config.toml
num_hidden_layers = 8
hidden_size = 704
num_attention_heads = 11
num_key_value_heads = 1
head_dim = 64
intermediate_size = 2112
vocab_size = 8192
hidden_act = "gelu"
norm = "layernorm"
norm_place = "pre"
norm_eps = 1e-05
positions = "rope"
rope_theta = 10000.0
rope_fraction = 1.0
qk_norm = false
attn_scale = 0.125
bias = "qkv"
tie_word_embeddings = true
parallel_block = true
init = "normal"
init_std_qkv = 0.0188
init_std_o = 0.0
init_std_up = 0.0188
init_std_down = 0.0
optimizer = "cautious_adamw"
learning_rate = 0.000437
beta1 = 0.95
beta2 = 0.95
weight_decay = 0.35
lr_head = 0.00567
warmup_steps = 294
schedule = "wsd"
decay_fraction = 0.333
decay_shape = "linear"
final_lr_fraction = 0.1
batch_tokens = [32768, 65536, 98304]
max_seq_len = 1024
doc_mask = true
train_tokens = 651200000
max_steps = 10289
dataset = "wikipedia_en"
MLP neurons of a small language model. Each row is named by its layer, matrix (down: output weights) and neuron, and shows model dimensions 394-457. Each number is 128 + 24 x the weight over its row's rms, rounded and kept within 0 to 255.
A block is one neuron, or neurons of one layer that tend to fire together. After each block is what it responds to, as a language model described it from the Wikipedia text at the highest values.

L2.down902 [102 129 152  76 123 135 110 130 148 144 120 109 144 144 126 116 132 112 119 162  84 122 153 161  92 125 142 129 113 147 123 156  91 104 134 139 134 119 118 126 105 164 142 139 112 106  98 105 115 104 116 142 148 179 114 124 129 145 107 102 164 119 141 140]
L2.down1559 [146 105 128 114 152 171 128 159 157 122 127 133 157 147 106  93 113 153 104 141 125 144 106 102 120 107 103 132 116 111 161 173 128  59 141 148 119 120 150 135 124 106 136 154 101 103 121 111 107 121  65 131 134 142 135 100  98 143  95 131 167 141 160 126]
Responds to: Leading digit 1

L2.down432 [129  77 112  60 128 151 136 110 127 143 134 113 125 171 171 125 141 142 123 101  98 165 107 107 114 141 136 142 149 120 104 153 103 149  98 201 136 139 146 134  72 188 119 133 115 163 170 208 107 138  93 125 137 149 142 136 184 146 109 129 134 123 133 117]
L2.down1538 [131  99 120 151 145 170 149 111 142 156 148 115  82 130 163 103 180 168 108  96 132 144  91 112 144 141 146  37 148 163 136  81 113 132 116 160  77 145 130 149 118 133 126 129 111 120  98 160 148 104  73 111 152 123 109 129 109  93 112 124 104 109 129 120]
Responds to: "bre" word piece

L2.down318 [111  94 120 141 146 143 153 189 154 138 101 122 111 171  75  76 141 123 146 106 130 111 157 131 156 130 132 127 169 125 159 117 127 134 139 114 111 142 133 110 156 147 133 116 119 138 134 110 108 133 145 104 101 132 167 109 160  92 170 114  88 131 130 145]
L2.down913 [141 102 138 135 114 132 115 162 125 137 120  81 119 112  86 119 138 129 140 167 154 117 143 120  98  97 122  96 129 137 120 132 152 112 133  89 111 125 180 165 149 143 116 129 128 172 157 167 116  88 135 148 116 155 157 145 176 117 133 121 134 142 134 123]
Responds to: Introductory time-phrase end

L5.down414 [114  94 130 145 131 123  98 113 179 143 152 140 129 129 141  96 122 127 134 135 134 130  81 147 117 154 171 167 155 143 164  95 116 142 120 142 142 121 119 103 111 120 127 146 143 168 110 127 107 151 139 144 113 106 158 144 131 132 122 108 166 146 142  85]
L5.down502 [176 132  99 123 144 170 130  97 144 142 131 140 114 128 131 158 139 108 159  86 144 116 139 122 110 160 138 157 111 104 142 141 121 132 158  64 123 103 169 108 134 139 116 121 107 116 173 151 134  91 102  94  85 159 132 107  79 149 134 120 111 127  71 112]
L5.down876 [183 116 115 168  83 137 124 143 117 118 120 125 129 103 145 136 103 167 117 114 147 112 168 136 119 139 118 109 140 112 114 140 101 146 142 113 130  97 100 134 169 110 145 102  73 167 107 158 166 154 132 111 114 111 148 122 183 141 107 125 138 119 125 111]
L5.down1351 [142  72 100 113 116 132 155 154 143 127 177 134 171 123 146 114  97 135 136 121  95 104 160 142  83 155 135 195 140 130 102 167 169  95 126 129 112 126 127 122 141 108 109 139 136 129 111 151  74  84 109 156 149 102 124 138 100 142 138 138 154 132 102 113]
L5.down1644 [ 47 105 179 154  91 129 122 122 135 117 150 130 134 168 134 117 105  92 141 174 207  72 134 132 134 156 108 128 114 110 128 133 134 136 109  83 111 121 145 159 113 134 102 129 123 140 104 159 119 155 152 133 155 146 122 102 133 105 100 119 140  81 132  97]
L5.down1746 [134 129 145  91 138 163 160 140 122 133 128 120 167  93 138 100  83 123 145 101 124 117 152 124 120 159 134 143 154 144 116 149 121  77 118 159 186 133 134 106 153 132 142 143 142 181 143 111 136 116 143 139 124 151 119 146 142 173  93 146 153  99 156 152]
L5.down2084 [119 138 117  93 116 142 131 120 144 113 110 146 135 134 182 125  89 152 126 145 149 142 165 128 123 117 140  95 113 120  93 142 123 106 171 112 129 142 124 107 133 122  94  82 133 160 136 114 166 137 136 137 108  85 118  90 109 117 156 119 107 134 107  76]
L5.down2100 [142 131 111 115  90  92 113 152 159 132 122 126 152 158 135 105 152 126  90 126 138 112 122 169 138 105 143 132 113 106 128 120 138  85 152  87 126 154 128 125  97 136 149 119 152 174 135 122 119 138 177 148 149 174 127 132 170  86  68 150 140 119 164 120]
Responds to: Second piece of split words

L5.down187 [119 154 130 117 169 143 154 176 124 184 132 114 190 152 114 138 147 118 148 162 133 134 133 119 124 134 149 124 145 114  84 141  94 102 122 112 134 112 112 132  91 147 151 165  99 112 132 156 103  95 122 146 155  98 119 131 141 138 114  71 101  97 111 174]
L5.down240 [140 129  87 132 150 100 117 129 155 119 157 111 177 161 149 108 134  97 108 140 147 121 117  62 107 120 115  77  93 107 131 116 111 100 110 134  81 126 115 111 145 145 143 136 161 108 136 131 139 129 189 104 119  81 130 178  23  93 103 133 125 120 103 137]
L5.down515 [156 142 118 128 134 149 143 106 128 107 181 130 123 173 103 121  79  94 101 137 117 132 105 110 117  64 159 138 106 153 116 142  79 140 138  86 119 131 164 161 124 156 144 135 137 124  85 132 138 108 148 120 135 125 135 151  87  96 149 110 113 161  63 160]
L5.down675 [ 97  98  97 105 165 140 116 126 134  91 120 159  42 122 122 129 150 186 147 170 121 117 179 160 146 143 122 111 120 122 120  86 146 130 120 119 137 154 102 163 116 160 116 167 113 134 109 170 128 113 155 123 159 141 127 148 133 102 136 108 141 123 122 166]
L5.down728 [ 88 148 125 100 127 113  80 114 123 156 168 105 153 123 150 147 134 141 126 133 107 136 139 104 127 147 136 115 105 107 125 118 117  90 103  90 121 138 100 113 158 112 166 100 151 113 120 127 162 112 125 126 119 136 145  88 133 103 143 179 132 136 126  92]
L5.down997 [122 160 123 152 106 125 128 133 112 101 128 151  86 143 141 197 148 146 130 105 145 138  92  98 126  59 135 150 134  81 116 137 132 111 122  89 135 104 130 142 144 100 124 124 120 137 113 111 174 107  98 179 102  62 128 119  50  88 123 110 127 126 106 114]
L5.down1593 [109 109 106 150 134  97 111 110  96 166 130 143  81 158 173 137 111 170 129 115 149 122 112  81 161 119 154 134 107 126 124 115 115 124  77 125  92 148 120 121 105 114 115 145 125 118 101 135 149 172 127 124 149 121 119 122  92  96 128  78 114 133 126  82]
L5.down1651 [134 131 158 110 149 149 117 113 150 181  83 106 128 128 116 100 178 159 180 143  99 131  96 139 116 123 170 122 108 105  82 112 108 142 161  84 106 112 147 134 112 173 122  83 119 147 116 116  86 116 130 115 120 141 106 178 109 111 126  90 135 114 117 121]
Responds to: Year-initial digit

L3.down618 [106  92  92 161 123 122 108 123 107 145 116  96 175 116 137 149 112 129  56 110 123 121 159 156 145 168 133 132 135 141  83 110  94 125 110 138 162 129 145 158 151 108 152 147 154 126 147 174 128 154 113 121 140 147 148 169 114 105 149 102 179 159  92 100]
L3.down1320 [129 111  95  72 140 161 114 109  77  69  89 145 114 117 144 151 115 162 176 113 115 156 111 148 118 120 123 142 127 130 147 139  72 113 146 121 146 118  92 103 120 122 147  90 151 139 157 165 155 101 113 127 130  86 169 109 108 153 132 157  85 129 132  97]
L3.down1595 [159 116 121 135 149 148 120 167 151 106  98  96 100 143  95  98 156 140 111 119  86 129 133 131  99 162 124 118 113 141 159 102 103 140 127 126 173 129 142 136 111 111  94 129 133  97 172 156 147 171 110 118 137 131 128 118 151 161 124 108 135 123 115 121]
L3.down2110 [111 124 187 120 121 118 143 106 125 164 103 127 123 120  98  99 115  87 122 110 147 125 158 183 137 115 150 106 120 149  92 123 125 139 110 124 134 139 140 119 163 129 137 116 138 101 123 121 129 139 143 137 131 145 103  88 104  99 138 117 173 111 106  94]
Responds to: Mid-word name fragments

L3.down261 [142 132 114 151 134 138 147 128 167 126  89 119 161  75 127 177 167 143  97  83 109 131 143 154 103 142 137 125 109 149  80 144 146 118  94 129 153 114 170 136 137 116 108 156 128 144 115 136 108 138 121  83 117 122 103 141  85 121 166 140 157 140 133 111]
L3.down1279 [125 137 110 136 156 136 159 143 131 120 132 135 147 172 144 109 110 110  80 146 125  67  96 135 114 144 134 168 109  89 126 137 122 141 101 134 134 121 142 114  88 122 135 118 153 121 105  76 114 147 122 137 131 124 133 113 101 151 117  72 114 112 138 136]
L3.down1580 [155 148 134 162 166 141 110 115  92 118  98 132 161 142 133 102 152 143 174  88 154 141 136 104 117 148 173  97 146 110 103 103 145 144 129 153 122 138 125 105 111 146 154 117 119  85 100 107 125 105 113 107 125 116 148 136 164 111 160 108  98 110 131 153]
L3.down1696 [108 122 114 164 106 113 134 114 119 143 109 135 176 110 123 129 198 120 115 120 116 153 124 145 106 138 105 127  95 106 153 178 135  96 114 119 110 122 157 213 106 115 127  74 116 147 113 134  94 135 157  92 130 138 111 136  86 143 166 126  96  94 108  87]
Responds to: Year final digits

L5.down628 [114 109 126 142 125 127 125 128 105 125 100 131 118 124 144 119 138 124 140 123 134 153 122 112 132 146 101 116 163 105  93 125  78 138 153 152  97 135 155 169  98 110 161 120 154  99 105 140 141 129 138 165 171  93 121 145 201  69 109 107 119 125 167 119]
L5.down846 [127 123 145  88 120 116 155 117 116 127 124 130 156 118 162 150 141 150  98 126 122 121  96  71  92 140 134 130  98  85 108 136 133 161 113  97 113 133 139 152 132 160 125 121 160 148 145 172 143 121 113 190 147 150  81 123 235 121 126 113 141 115  71 103]
L5.down921 [170 128 181 128 139 154 115 128  94 139  68 143 145 139 167 130 110 131 103 112 127  95 126 137 144 114 123  90 140 113 113  89 134 129 161 133 138 123 108 121 164  94 149 142  99 123 119 114 110 130 102 105 134 104  91  48 151 143 155 123 121 134 151 122]
L5.down1227 [132 159 130 128 145 107 149 138 126 126  96 113 140 139 155 120 114 101 144 114 109 123  90 106 114 152 137 104 119 101  97 124  71 161 147 127 155 128 116 113 116 117 155 110 132 130 134 151 143 116 126 175 154 137 107 130 221  77 123 125 142 126 139 140]
L5.down1543 [147 132 114 142 108 122 165 154 143 165 149 147 137 148 134 142 128 168  70 145 139 152 126  93  64 137  94 139 128 124 115 165  94 119  87 142 157  66  97 146  96 138 101 106 128 121 153 135 145 112  99 116 120 140  80 168 122 194 115 116 114 157 151 150]
L5.down1566 [108 115 125  97 118 111 121 110 223 138 118 135 108 110 164 153 106 165 112 141 147 120 107 146  67  86 101 134 112 172 110 112 136 123 109 121 156 141 175 107 113 131 162 121  99 109 100 100 124 130 124  80 119 126 143 135 144 167 126 166 132 119 155 139]
L5.down1996 [120  93 138 143 142  95 104 121 104 109 118 137 124 130 143 106 133 143 123 103 129 142 160 135  99 199 118 114 127 136 106 137 128  96 138 143 113 101 140 157 111 123 147 120 131 119 105 138 139 156 151 107 186  90 121  91 223 101 138 124 110 130 159 106]
L5.down2068 [140 100 123 109 104 176 111 128 160 164 137 145 127 119 173 136  90 117 175 104 121 114 158 154 120 174 125 154 135 132 143 155  92 152 122 124 110 163 101 113 115 109 131 133 127 188 121 108  87  89  88 105 164 137 127 147  98 193  96 141 107 117 137 116]
Responds to: Sentence-initial adverbial ends